{"n_layer": 14, "d_model": 640, "n_head": 10, "n_kv_head": 10, "head_dim": 64, "d_mlp": 1920, "vocab_size": 50257, "activation": "gelu", "norm": "layernorm", "norm_place": "post", "norm_eps": 1e-05, "positions": "learned", "qk_norm": false, "attn_scale": 0.125, "bias": "all", "tie_embeddings": true, "parallel_block": false, "init": "trunc", "init_std_qkv": 0.019, "init_std_o": 0.0, "init_std_up": 0.019, "init_std_down": 0.0, "optimizer": "muon_variant", "lr": 0.000265, "lr_mult_o": 1.52, "lr_mult_down": 0.7, "beta1": 0.95, "lr_head": 0.00444, "grad_clip": 2.0, "warmup_steps": 200, "schedule": "wsd", "decay_fraction": 0.257, "decay_shape": "linear", "final_lr_fraction": 0.0, "batch_tokens": 131072, "seq_len": 1024, "doc_mask": true, "train_tokens": 1452000000, "steps": 11078, "dataset": "wikipedia_en"}
MLP neurons of a small language model. Each row is named by its layer, matrix (down: output weights) and neuron, and shows model dimensions 192-319. Each number is 200 + 20 x the weight over its row's rms, rounded and kept within 0 to 999.
After each neuron's rows, "fires before" lists the tokens most often just after its 100 highest values on Wikipedia text that the model never trained on.

L11.down215,211,199,229,191,215,215,180,213,186,213,188,182,178,196,190,213,197,187,164,201,227,240,182,208,189,189,173,210,191,198,211,218,180,212,230,213,203,211,186,187,205,175,190,226,214,209,178,176,200,201,187,204,222,206,182,183,180,158,204,178,167,185,206,178,220,193,181,239,222,192,197,160,181,187,206,161,176,204,199,217,225,206,216,200,164,157,249,175,220,191,214,214,186,174,222,204,182,192,204,188,190,200,175,200,223,200,182,211,223,210,203,215,205,193,199,227,180,199,194,184,155,192,184,235,224,208,221,185
fires before: " in", " to", " by", " and", " as", " for"

L6.down778,198,214,178,180,188,211,208,198,207,217,211,191,215,238,215,207,173,213,202,168,191,231,192,157,196,188,219,210,244,191,181,183,199,181,196,223,165,210,205,180,215,181,195,216,181,194,199,158,200,217,203,178,186,204,200,179,202,178,199,210,244,172,202,229,192,183,192,222,222,190,221,212,203,218,204,196,182,205,229,220,171,178,221,188,200,179,184,200,197,180,226,235,190,190,189,204,220,184,166,189,194,174,209,215,208,174,185,153,189,209,206,227,199,154,211,231,182,208,197,180,199,221,177,219,213,203,151,198
fires before: "\n", " |"

L11.down1316,188,207,215,184,233,216,233,199,208,204,173,200,201,221,225,245,232,191,171,203,275,186,186,230,218,205,192,191,224,178,228,206,223,184,217,218,222,223,194,186,216,219,157,196,182,209,222,210,198,247,180,226,186,175,191,164,193,196,227,187,176,188,235,203,218,204,196,170,171,178,194,153,174,250,210,213,171,176,187,191,231,195,185,182,211,188,239,170,207,167,173,170,193,191,199,224,201,217,193,202,190,210,216,219,191,165,198,205,166,147,185,224,206,215,210,189,227,194,201,231,223,182,195,203,195,185,200,198
fires before: "\n"

L3.down414,216,218,213,232,176,222,179,223,224,179,250,187,228,203,198,210,199,180,196,189,176,185,171,184,172,185,235,210,221,179,173,200,205,223,178,160,190,163,219,224,188,196,234,179,202,195,167,223,199,167,224,166,183,214,211,182,223,185,175,197,199,213,208,210,196,224,200,226,192,194,189,198,189,220,189,214,227,199,204,191,205,233,180,243,211,181,191,196,197,174,212,190,188,222,184,209,160,216,163,180,221,200,196,216,219,217,184,196,202,153,180,205,226,254,179,200,206,205,175,219,232,231,230,233,190,212,226,204
fires before: "\n", " |", " 116", " 120", " 94"

L6.down1715,212,171,209,166,156,213,235,182,197,187,199,184,208,214,215,191,206,252,186,189,165,177,198,198,148,224,206,201,192,186,217,199,178,176,220,208,224,209,211,203,202,177,188,230,192,164,204,190,192,206,213,181,206,204,197,184,166,210,196,200,186,219,201,197,193,202,200,200,199,180,177,206,216,186,226,172,233,216,187,184,212,186,181,219,202,178,187,230,174,176,210,199,197,204,213,242,194,182,165,226,211,195,179,185,174,204,200,189,244,194,183,218,206,247,207,221,197,197,186,177,204,211,206,224,223,186,182,238
fires before: " |"

L3.down373,173,190,201,167,235,212,194,197,178,189,192,248,206,195,219,196,191,218,213,242,138,224,226,171,219,160,193,158,213,203,197,195,205,186,198,212,211,204,194,213,195,178,204,212,202,190,242,199,194,201,141,214,194,196,218,194,207,189,212,208,197,236,196,211,188,253,198,197,188,219,182,212,194,199,201,170,192,193,162,160,210,215,191,176,168,196,191,211,219,183,182,212,224,182,194,205,192,180,173,219,189,175,220,185,181,177,221,199,211,195,199,234,216,200,185,221,201,221,209,200,202,196,186,177,213,197,134,200
fires before: "\n"

L11.down1477,203,187,205,192,189,203,200,221,238,211,181,171,191,200,184,220,214,204,187,160,187,223,215,195,165,201,221,207,221,223,175,206,172,168,183,183,220,212,200,178,206,164,202,195,224,172,243,194,212,175,208,217,199,202,168,186,218,221,209,198,189,209,221,235,184,189,187,185,206,187,155,203,190,150,198,183,187,225,152,221,223,208,204,220,241,194,228,210,203,212,194,200,189,215,173,194,217,211,227,201,172,218,219,167,185,254,211,215,200,172,213,218,203,225,197,210,213,164,223,191,186,173,198,210,199,225,208,210
fires before: " of", " in", " and", " to"

L3.down211,191,248,218,175,202,177,179,218,205,201,192,160,197,186,148,213,201,216,202,178,242,211,190,252,242,214,220,206,228,215,195,239,163,187,186,222,212,226,213,193,206,195,228,191,203,203,217,207,210,184,196,184,206,195,225,187,174,183,191,214,201,202,243,219,210,209,174,194,203,183,186,190,219,197,216,212,172,211,170,202,186,215,192,188,228,209,212,161,229,207,218,212,180,234,185,218,193,200,172,219,177,185,193,191,218,202,167,201,190,171,212,213,224,167,197,196,194,198,190,190,187,186,217,230,208,183,198,203
fires before: "\n", "On"

L3.down1379,181,195,223,236,210,238,160,211,162,231,215,193,186,150,169,190,204,198,230,203,207,206,207,211,193,194,192,186,228,182,192,187,200,225,192,182,225,195,208,181,204,230,189,220,182,205,216,227,177,193,208,213,211,176,187,178,200,212,170,238,210,230,191,179,201,195,183,215,235,194,213,228,196,197,199,207,207,225,208,184,211,193,214,204,224,189,221,171,181,231,200,191,203,182,200,209,181,223,196,209,178,201,184,273,184,227,232,187,175,174,207,203,227,196,200,210,186,218,177,197,217,191,174,187,193,163,249,198
fires before: " |"

L11.down1383,205,204,176,243,216,211,183,220,211,227,206,168,212,174,210,215,209,215,215,221,194,178,197,192,234,214,203,196,173,179,157,196,204,201,218,200,194,191,199,228,192,183,213,220,199,211,201,184,233,166,187,159,185,199,169,218,219,181,209,208,212,184,179,225,229,200,180,218,198,239,181,187,189,225,215,186,176,166,197,198,200,187,186,228,177,208,180,204,200,187,202,173,194,216,219,224,191,183,211,164,187,201,189,223,224,230,202,216,184,204,205,187,190,205,216,175,184,173,196,170,184,187,183,226,184,204,184,184
fires before: " |", "\n", " /"

L11.down1303,194,201,177,172,217,198,210,191,215,224,187,158,211,192,241,173,211,189,219,183,212,184,142,211,197,225,203,152,193,229,178,185,140,189,226,211,171,191,229,225,190,201,174,166,183,195,206,215,222,212,210,179,200,200,186,208,198,197,210,192,183,194,206,216,176,224,220,217,169,184,217,175,201,213,188,159,199,192,215,200,246,238,202,179,228,190,225,158,205,191,204,221,190,200,185,226,194,183,213,230,213,238,212,226,196,201,233,188,204,207,187,221,200,217,207,188,195,243,198,240,173,212,204,179,241,218,193,237
fires before: "\n", "-", "|", " |", "The"

L11.down1360,205,172,189,185,167,194,190,233,194,237,203,177,202,217,196,192,210,194,220,211,248,221,196,215,220,204,185,223,216,182,196,213,228,233,213,186,258,181,253,205,185,202,205,200,191,193,207,223,200,206,212,171,162,199,185,228,186,172,212,206,163,210,159,191,212,205,210,210,188,173,201,179,184,212,219,201,215,233,172,183,202,213,205,216,238,209,199,220,184,183,226,193,214,179,210,209,189,181,186,166,198,193,239,213,199,209,194,204,165,227,212,217,225,216,219,179,211,199,216,193,198,247,192,197,210,209,208,175
fires before: " |"

L11.down526,211,225,224,206,201,177,172,218,224,218,197,200,151,202,187,155,225,186,182,195,194,180,214,189,214,200,151,207,200,221,164,196,225,205,210,195,180,198,170,178,171,181,213,231,193,188,184,204,187,174,240,192,181,209,219,188,183,174,167,216,164,217,202,232,203,190,158,203,199,195,199,190,240,202,213,200,219,194,216,243,186,185,192,179,194,186,171,167,205,172,204,183,217,205,239,204,204,226,178,178,186,192,230,203,213,167,196,197,204,254,188,207,213,212,182,197,164,193,199,239,223,196,219,193,195,199,202,200
fires before: " as", " by", " to", " in", " for"

L11.down14,222,186,199,200,239,248,167,211,183,203,181,189,208,170,212,198,193,176,209,213,199,189,172,235,198,173,174,187,201,201,159,151,228,180,197,197,247,200,180,182,222,193,220,207,195,205,216,182,193,183,235,172,205,214,203,194,221,231,194,210,181,196,184,202,208,213,198,171,222,188,202,200,166,235,162,225,212,214,207,192,239,198,206,196,210,182,204,226,209,245,159,203,187,163,230,184,200,213,178,212,210,222,252,214,210,213,208,215,175,146,175,172,226,203,200,191,179,197,210,184,221,198,190,208,196,179,203,222
fires before: " |", " of", " for", " to", " –", " in"

L3.down51,204,221,208,203,179,219,216,204,150,196,181,193,236,202,213,200,190,216,179,184,224,206,212,208,200,181,174,177,213,220,181,217,180,206,227,176,191,201,203,196,223,191,236,201,180,190,194,223,205,185,201,186,202,231,236,199,185,205,178,234,196,207,197,208,219,193,226,173,188,220,197,189,207,207,220,160,177,165,176,222,201,184,224,192,219,175,178,173,186,191,209,209,185,209,191,182,232,190,209,197,213,220,190,175,181,198,219,201,208,210,235,210,229,145,173,207,216,195,209,221,192,186,227,178,216,204,209,221
fires before: "\n", " The", " It", " In"

L3.down1060,222,206,194,185,187,194,215,245,212,221,188,187,227,192,181,211,194,205,186,213,157,203,222,210,196,202,211,165,220,129,186,191,241,155,193,192,179,212,178,203,230,205,224,215,216,189,198,204,182,175,166,212,205,214,192,213,172,210,195,195,164,234,219,179,203,187,202,229,224,184,200,187,208,199,204,196,185,181,219,165,196,187,190,216,175,179,187,224,187,198,195,190,173,190,189,236,210,185,210,213,219,178,182,175,208,256,234,209,211,185,205,219,198,181,182,208,191,172,233,253,205,237,157,199,213,196,198,208
fires before: "\n", " The", " It", " He"

L3.down555,183,193,206,183,185,184,189,224,204,204,219,159,188,167,213,201,235,174,184,194,191,150,227,207,242,211,188,147,182,209,205,224,201,192,225,169,163,168,217,186,211,190,208,188,205,166,209,163,196,166,219,177,191,192,177,190,184,228,219,187,195,207,213,197,203,169,158,247,201,214,220,201,223,173,209,188,162,219,230,177,217,201,192,182,215,207,176,175,203,205,220,202,227,209,199,239,188,200,221,196,208,198,223,157,153,184,210,184,173,182,238,209,187,197,199,246,176,183,205,195,227,215,216,223,246,191,176,191
fires before: "\n", " The"

L6.down1842,222,162,180,227,197,220,219,199,217,182,206,215,232,200,217,181,190,179,188,203,202,199,220,164,225,184,193,243,232,155,218,194,196,208,195,186,182,217,218,202,184,196,180,198,205,203,178,243,195,185,223,217,244,202,183,206,200,193,208,222,198,200,185,191,210,211,214,182,196,213,209,209,210,204,173,233,171,212,190,199,244,199,203,201,207,228,230,221,258,214,210,197,184,209,190,163,232,241,206,200,240,222,223,207,190,221,190,255,203,196,188,205,204,204,193,210,186,172,218,183,222,175,196,192,194,227,194,175
fires before: " |", " of", " that"

L11.down44,220,204,197,209,213,160,211,211,175,204,218,215,183,211,200,177,236,224,196,174,199,226,192,183,198,189,183,179,226,195,163,240,156,205,172,212,223,201,173,204,195,252,230,160,224,208,166,184,208,201,208,213,192,186,154,188,213,204,207,213,215,185,186,171,164,228,189,243,208,194,196,222,195,192,195,180,193,232,202,217,208,192,234,209,210,230,159,172,239,163,216,180,181,206,209,162,191,214,217,198,205,190,203,163,206,232,217,207,216,206,180,205,190,233,247,177,175,218,212,188,204,195,169,208,179,184,200,178
fires before: " in", " by", " to", " for", " on", " and"

L6.down1474,180,186,196,185,188,133,191,265,218,196,222,205,205,208,217,202,206,244,213,157,164,216,199,215,204,171,192,196,230,177,173,197,213,203,197,167,250,178,221,213,196,203,207,165,204,219,205,182,187,182,206,186,217,162,183,229,184,152,191,192,176,206,231,195,199,166,212,190,242,176,231,171,182,231,211,177,217,210,233,181,212,209,192,159,217,199,206,238,214,217,188,228,183,186,181,214,198,197,175,223,222,216,182,191,201,247,230,199,254,189,218,209,210,199,169,204,178,180,151,192,210,191,182,181,203,201,210,183
fires before: " |"

L6.down1529,212,207,218,231,207,247,224,179,170,184,155,214,212,225,196,188,240,197,189,242,190,161,176,200,164,196,207,184,222,214,211,203,179,205,190,172,190,165,196,205,210,205,218,201,192,171,184,168,198,192,175,182,199,230,224,198,188,209,172,226,195,185,190,200,236,143,196,157,209,173,225,221,199,207,212,191,162,238,207,192,216,225,229,183,220,220,191,209,234,204,217,161,199,232,213,173,186,190,226,181,185,204,211,176,230,202,208,201,206,194,195,239,235,209,214,215,203,207,137,223,224,175,188,223,198,210,193,216
fires before: "\n", " The", " He", " In", " It"

L3.down427,180,176,183,191,219,195,176,221,202,216,184,198,158,207,204,193,175,189,212,220,196,198,189,216,170,194,224,200,201,212,179,209,229,181,216,210,186,192,208,215,215,187,216,187,206,217,208,173,153,195,174,194,203,193,192,179,219,200,203,215,186,218,209,195,229,195,185,194,169,193,172,196,208,206,197,205,202,177,191,226,182,184,212,209,188,219,171,174,224,212,216,176,203,239,202,195,191,195,234,216,231,201,204,212,195,214,222,198,212,135,186,191,199,208,201,188,184,173,197,194,194,168,215,199,195,191,223,157
fires before: " |", " Racing"

L3.down1195,219,187,173,170,196,216,204,192,203,204,188,202,181,220,168,182,193,177,193,200,192,181,211,186,196,196,198,218,196,184,218,161,202,191,165,200,184,214,203,217,203,197,165,226,188,206,215,220,206,180,253,181,212,250,190,201,185,188,211,191,178,212,196,170,179,188,235,191,184,216,211,187,228,191,212,186,195,148,170,195,213,179,189,187,171,176,209,184,199,219,196,179,148,212,181,255,191,203,219,205,203,224,204,218,224,199,212,169,220,189,210,200,184,218,156,214,223,222,170,179,201,210,212,167,185,179,189,249
fires before: "\n", " on", " in", " |"

L11.down379,196,216,204,200,198,184,231,187,190,203,209,174,247,229,190,194,191,192,195,217,213,232,195,195,171,201,154,199,202,190,216,180,188,211,211,194,212,222,209,204,206,168,194,202,205,202,209,155,212,190,186,238,197,226,207,212,194,201,200,172,200,186,243,210,205,173,266,195,220,205,229,181,219,192,225,200,178,212,212,196,191,209,199,215,203,229,185,204,230,197,140,213,229,201,212,151,208,220,198,179,190,233,199,225,165,220,208,183,196,213,205,212,203,175,193,181,214,211,181,205,183,204,206,188,196,192,186,186
fires before: "\n", " The", " It", " In"

L6.down474,203,193,220,159,201,202,192,133,208,189,188,197,235,159,176,199,211,170,194,147,235,240,214,205,204,212,196,235,216,209,183,201,204,173,211,207,216,172,215,192,193,236,175,218,214,204,192,185,208,201,238,194,216,186,197,228,196,226,253,192,218,215,234,178,194,230,181,187,220,178,228,202,203,226,195,228,199,215,226,222,228,230,220,204,195,164,226,212,189,223,148,195,224,223,212,207,219,188,208,185,212,207,218,195,199,184,218,205,190,182,237,192,203,269,181,214,219,197,191,147,217,204,198,202,186,193,188,185
fires before: " to", " that", " as", " in", " for", " by"

L3.down293,169,214,190,211,236,192,197,195,182,157,201,193,204,187,180,217,194,174,167,203,217,186,195,199,185,184,200,181,200,224,231,191,199,186,197,214,206,159,174,222,215,166,195,196,187,210,225,217,209,217,170,179,193,219,178,233,218,202,238,167,199,216,170,221,208,201,211,186,189,193,177,190,167,193,197,198,187,195,173,189,212,157,191,204,212,200,220,160,192,214,214,183,221,184,216,232,224,191,163,224,273,183,187,223,187,186,194,191,187,198,213,183,212,197,180,168,153,204,186,227,219,198,200,178,212,247,214,189
fires before: " as", " to", " in", " for"

L6.down1495,225,197,194,186,177,185,210,218,191,210,171,198,201,189,197,212,176,187,182,253,210,188,202,184,189,218,196,175,183,165,220,202,189,176,233,195,210,207,241,208,201,183,199,210,200,200,188,199,210,179,177,198,178,202,208,183,200,166,221,243,172,157,213,228,226,219,198,222,198,191,190,208,196,178,210,190,195,201,197,177,171,214,206,215,214,196,209,188,209,199,161,203,218,216,172,227,218,169,194,193,212,190,185,189,180,197,202,172,236,192,203,216,176,234,218,178,181,200,238,232,200,195,224,215,192,186,189,222
fires before: " |", " over"

L6.down76,212,189,188,182,188,195,210,240,249,239,213,174,227,207,213,199,196,196,210,189,194,152,198,201,231,202,188,213,161,210,210,205,255,175,212,196,196,222,248,200,182,201,204,196,171,180,200,251,194,206,225,177,212,185,196,199,213,204,227,187,180,180,227,234,222,223,169,189,198,235,182,216,185,191,204,205,221,205,173,220,205,166,187,189,213,169,194,180,221,187,219,228,198,195,191,208,211,215,165,206,183,208,191,181,206,174,181,216,162,182,224,196,187,190,205,180,193,164,177,203,228,193,182,215,220,211,173,217
fires before: "|", "\n", "-"

L6.down775,199,163,205,207,182,183,170,246,202,186,187,178,229,193,167,187,210,169,230,178,252,203,203,197,228,159,192,225,206,211,214,188,219,178,190,198,209,229,247,214,168,211,194,223,202,184,207,208,178,181,209,202,187,197,185,225,185,226,204,208,148,231,191,251,216,237,207,185,197,217,162,184,172,191,188,194,204,177,216,192,226,221,226,195,194,187,235,185,194,189,213,182,185,180,190,217,198,197,189,224,232,188,197,186,212,207,225,213,199,216,226,195,244,173,203,197,200,194,176,209,205,202,174,188,208,192,123,202
fires before: "\n", "-", "|"

L3.down247,197,217,174,206,179,194,207,148,151,207,192,188,241,221,207,181,206,208,224,196,194,240,188,220,213,178,155,240,153,154,210,215,221,181,198,220,202,191,209,172,194,192,194,222,225,189,217,204,216,177,209,229,181,186,217,223,210,212,200,173,191,215,199,198,196,215,167,164,223,206,209,147,212,220,220,223,222,183,222,172,188,197,196,176,217,223,179,179,215,217,203,234,160,204,206,189,193,214,216,195,188,210,196,218,193,189,217,206,197,198,203,220,234,168,188,173,198,195,229,191,238,210,184,227,211,237,210,217
fires before: "\n", " The", " It", " In"

L6.down1434,212,219,186,190,208,198,248,218,210,198,206,197,202,208,191,181,175,183,183,184,209,192,216,206,208,174,217,189,202,185,208,192,218,166,222,193,194,178,198,187,206,216,213,194,194,180,203,250,216,216,221,176,235,217,187,185,160,205,207,228,183,187,237,178,201,210,192,187,215,194,196,166,183,200,202,216,225,201,213,197,192,205,222,188,155,184,194,223,206,210,198,216,206,168,194,234,188,230,198,176,209,188,177,198,210,223,198,147,191,170,185,213,226,199,196,204,183,210,191,234,189,190,181,249,201,200,227,201
fires before: "\n", " The", " It", " He", " In"

L6.down165,201,193,172,179,225,214,188,167,229,200,192,222,175,193,177,185,181,221,182,200,218,241,193,221,178,214,192,214,166,255,210,166,194,201,172,179,223,179,187,205,190,219,194,198,201,205,197,163,187,243,213,218,197,172,198,190,188,195,212,260,170,230,184,215,205,191,201,217,186,199,206,213,157,206,200,208,199,190,201,185,189,195,209,195,196,205,201,216,223,180,197,204,208,189,240,190,189,188,194,222,208,221,191,180,190,163,208,232,183,243,191,181,186,179,209,200,183,211,205,206,182,202,208,173,187,196,194,206
fires before: " as", " in", " on", " by"

L3.down724,173,200,209,192,173,223,216,179,222,212,198,191,195,162,188,215,216,190,194,204,188,176,253,225,230,209,216,212,194,195,204,166,206,209,213,197,249,166,206,212,206,231,221,194,182,204,201,184,211,201,195,176,175,211,201,194,189,205,183,222,199,216,203,191,225,246,206,196,202,191,202,196,209,191,203,204,197,208,196,177,214,206,209,189,178,210,211,171,221,198,233,191,202,199,216,193,195,256,230,199,230,203,196,227,184,202,191,186,193,213,172,215,199,171,201,192,212,217,202,201,197,181,147,232,186,221,224,212
fires before: " to", " of", " for", " as", " in"

L11.down697,201,170,221,182,222,199,220,218,202,186,206,208,203,185,191,143,228,205,164,221,182,233,186,191,195,197,247,176,177,181,192,193,171,208,201,164,170,222,189,166,231,197,176,168,199,207,221,210,238,235,213,221,181,202,174,244,237,198,227,227,226,184,207,201,164,224,185,229,182,197,174,227,191,198,189,208,236,191,219,204,196,217,205,188,186,192,186,194,196,210,179,210,213,186,161,219,207,189,196,169,199,217,209,168,231,241,209,199,181,181,218,230,218,187,215,210,176,181,212,186,219,238,178,176,202,181,219,183
fires before: " of", " in", " by", " on", " and", " to"

L3.down1507,218,187,180,218,208,196,257,160,176,193,216,198,235,236,245,178,183,196,191,226,176,176,227,211,227,223,235,218,205,193,182,203,197,204,195,192,169,217,174,257,232,208,206,183,196,201,181,177,190,193,210,204,215,187,191,166,195,184,172,187,204,193,215,181,240,212,181,185,190,191,175,200,232,197,210,194,174,170,189,200,197,201,202,201,218,190,187,168,175,186,190,192,222,208,206,213,205,236,196,217,225,205,177,174,177,207,272,167,187,200,203,254,199,207,138,213,195,188,190,187,212,223,202,168,208,205,191,205
fires before: "\n", " The", " In"

L11.down12,201,183,225,216,203,200,214,195,176,216,216,201,187,205,193,178,210,249,142,192,211,211,218,178,195,185,192,227,207,205,206,205,249,186,160,210,201,205,196,156,214,222,198,215,197,199,212,195,188,195,189,201,209,178,171,142,179,188,179,215,208,197,193,193,244,218,220,196,207,177,173,197,190,212,179,209,210,222,211,181,213,195,250,207,178,199,187,202,221,193,175,207,193,202,192,213,193,186,206,170,157,217,213,181,198,195,227,206,216,167,201,189,205,176,238,218,177,201,221,181,201,178,212,205,212,208,206,191
fires before: " |", "+"

L11.down1691,227,220,219,194,199,186,236,190,156,197,211,202,185,199,226,190,176,226,182,189,189,193,186,203,191,182,200,201,224,191,232,175,167,184,209,194,183,223,217,213,164,193,210,188,200,186,208,201,190,234,233,190,189,207,165,217,232,217,217,199,211,239,230,219,203,201,197,214,192,215,170,205,216,183,199,225,182,184,168,212,209,180,174,212,185,178,196,156,183,167,221,185,215,209,188,197,224,218,169,243,194,167,222,191,224,204,202,206,204,200,226,201,169,218,194,207,180,164,196,197,208,199,187,200,228,213,203,191
fires before: "\n", " 0"

L3.down426,197,207,180,202,215,154,184,165,207,197,200,195,228,187,168,231,201,241,187,185,191,200,238,205,230,220,169,199,142,211,219,216,207,189,171,177,177,178,184,184,195,192,211,219,206,177,203,184,157,206,204,182,196,236,222,206,216,197,173,225,213,227,212,154,210,234,208,169,218,165,198,192,186,185,224,230,191,208,228,216,195,201,174,164,170,203,206,209,196,222,213,214,207,165,225,198,174,214,213,226,235,203,201,179,210,155,201,200,204,184,219,194,231,149,163,177,203,201,190,213,192,185,201,197,207,202,205,219
fires before: "\n", " The", " In", " It", " He"

L6.down120,192,130,233,210,210,233,193,193,231,225,182,196,222,202,242,204,194,208,180,208,211,212,197,185,202,239,169,213,167,191,219,187,238,191,198,183,225,193,202,190,216,188,185,167,189,183,176,206,208,223,209,170,173,199,191,180,192,143,189,221,175,178,196,226,199,252,206,187,199,186,173,233,207,193,217,209,225,201,210,191,211,180,187,183,152,185,178,216,211,195,190,245,213,226,202,215,176,216,164,222,176,191,212,174,188,196,229,189,196,186,184,185,219,159,195,189,187,231,234,199,178,269,199,161,204,199,236,158
fires before: " to", " the", " of", " with"

L6.down869,225,188,155,228,225,183,224,198,218,171,219,229,198,191,240,194,218,206,224,246,198,205,196,201,170,190,234,200,183,211,166,174,163,212,202,172,188,200,179,229,194,171,200,190,198,207,157,230,204,189,216,214,224,203,214,170,173,206,200,173,241,220,205,224,192,193,217,181,185,159,193,209,188,207,199,201,176,158,206,190,191,182,200,192,207,210,219,224,196,182,243,211,200,186,211,223,166,231,217,204,204,193,180,167,194,218,211,205,228,220,219,196,185,233,191,197,245,197,221,201,225,190,176,198,205,207,190,214
fires before: " |", " 0", " 3"

L6.down341,197,175,186,207,143,203,208,204,211,190,198,227,207,178,229,209,202,201,217,244,176,232,214,214,232,198,197,216,179,214,246,205,176,173,188,216,205,160,231,200,191,189,185,186,202,205,212,218,207,193,214,222,195,190,198,220,234,212,200,215,194,208,202,231,163,205,218,212,212,226,204,181,177,230,183,218,221,186,184,223,175,192,205,182,244,209,194,186,192,192,233,186,216,207,188,194,196,220,181,216,262,208,245,180,195,193,195,237,219,197,173,205,187,216,191,206,196,191,208,184,214,199,212,200,189,212,233,180
fires before: " |", " -"

L11.down421,216,198,212,187,217,185,231,191,192,198,167,205,205,198,137,176,245,177,170,192,198,188,257,216,209,180,222,233,224,204,237,196,187,179,198,193,179,224,222,221,201,224,192,193,189,193,218,210,217,182,194,189,200,194,210,235,187,207,200,181,209,183,198,223,222,215,176,182,202,169,201,224,225,228,190,207,237,182,214,199,184,215,224,180,206,226,208,221,180,188,179,181,170,203,237,199,181,165,213,206,178,147,219,164,197,265,209,183,202,202,182,205,160,207,230,206,195,216,194,159,181,206,208,234,197,205,196,226
fires before: "\n", " The", " the", " It"

L11.down156,188,207,214,188,211,204,238,164,188,178,191,201,218,201,232,177,198,210,193,220,184,188,189,189,195,187,239,181,205,208,234,194,164,168,210,213,195,207,206,171,224,175,210,199,183,169,161,202,193,187,225,214,195,197,222,177,222,218,217,201,187,199,239,194,220,227,245,216,189,212,206,202,224,184,184,227,181,210,222,171,211,194,223,208,220,232,231,172,212,185,219,223,216,202,216,216,187,241,206,188,183,209,161,234,189,243,209,196,206,189,200,183,198,155,172,204,223,198,186,235,232,212,180,227,233,176,160,179
fires before: "\n", " The", " In", " He"

L11.down627,187,180,195,212,201,191,213,215,199,237,212,187,222,201,231,167,181,206,200,189,178,209,181,180,200,184,209,156,204,196,185,201,239,193,218,198,199,163,209,190,186,167,201,223,217,184,231,198,213,198,196,188,183,188,198,221,222,184,173,194,169,203,201,242,153,191,208,215,205,205,197,230,198,206,213,182,227,184,245,182,173,203,181,193,218,216,160,209,265,212,190,203,216,197,226,209,222,190,213,177,207,272,194,222,195,197,187,179,220,197,211,221,206,192,205,197,210,214,201,220,204,189,221,199,206,221,222,214
fires before: "\n", " The", " He", "|"

L11.down1594,219,177,188,200,190,206,213,233,223,215,214,208,206,185,167,223,244,190,221,216,211,205,179,194,193,207,222,181,209,174,182,192,193,206,245,183,188,188,204,184,203,195,212,209,216,196,188,222,211,175,186,186,192,188,240,205,203,179,190,213,189,211,182,183,191,206,184,224,229,217,176,195,189,188,197,183,206,171,158,182,195,163,220,162,200,189,247,240,178,207,207,214,228,209,168,219,176,190,208,162,180,199,244,224,208,189,192,199,212,205,217,204,206,211,179,212,202,184,223,201,182,165,179,198,204,205,201,218
fires before: " |", " for"

L11.down837,237,195,203,234,205,214,217,232,202,213,205,199,174,196,222,184,204,148,221,176,197,193,204,176,172,191,203,158,208,181,224,235,216,190,198,197,176,211,193,206,213,224,218,229,218,176,183,182,162,181,225,172,260,205,214,214,205,212,197,217,195,211,175,183,212,202,241,179,209,186,175,210,178,151,170,190,168,165,192,215,227,195,191,231,221,187,181,191,186,217,233,228,189,221,213,206,196,204,188,176,172,207,220,194,187,212,199,172,181,195,190,186,211,219,201,165,177,190,211,168,194,197,150,180,198,203,226,206
fires before: " in", " by", " of", " from", " with"

L6.down1696,223,227,184,210,195,210,204,156,168,198,231,190,228,187,228,182,222,214,220,152,184,177,236,186,239,186,207,218,190,164,191,245,180,206,206,215,210,197,182,205,209,207,207,219,194,197,231,181,219,232,253,220,215,205,194,168,235,183,232,176,206,221,216,213,196,208,216,212,224,171,232,187,201,166,239,207,214,182,181,227,230,209,210,193,217,180,223,142,215,199,190,185,202,204,189,211,201,192,213,178,196,183,191,186,179,187,200,198,193,213,173,220,181,184,145,205,234,178,178,186,183,206,211,215,207,197,182,210
fires before: "\n", " |", " C"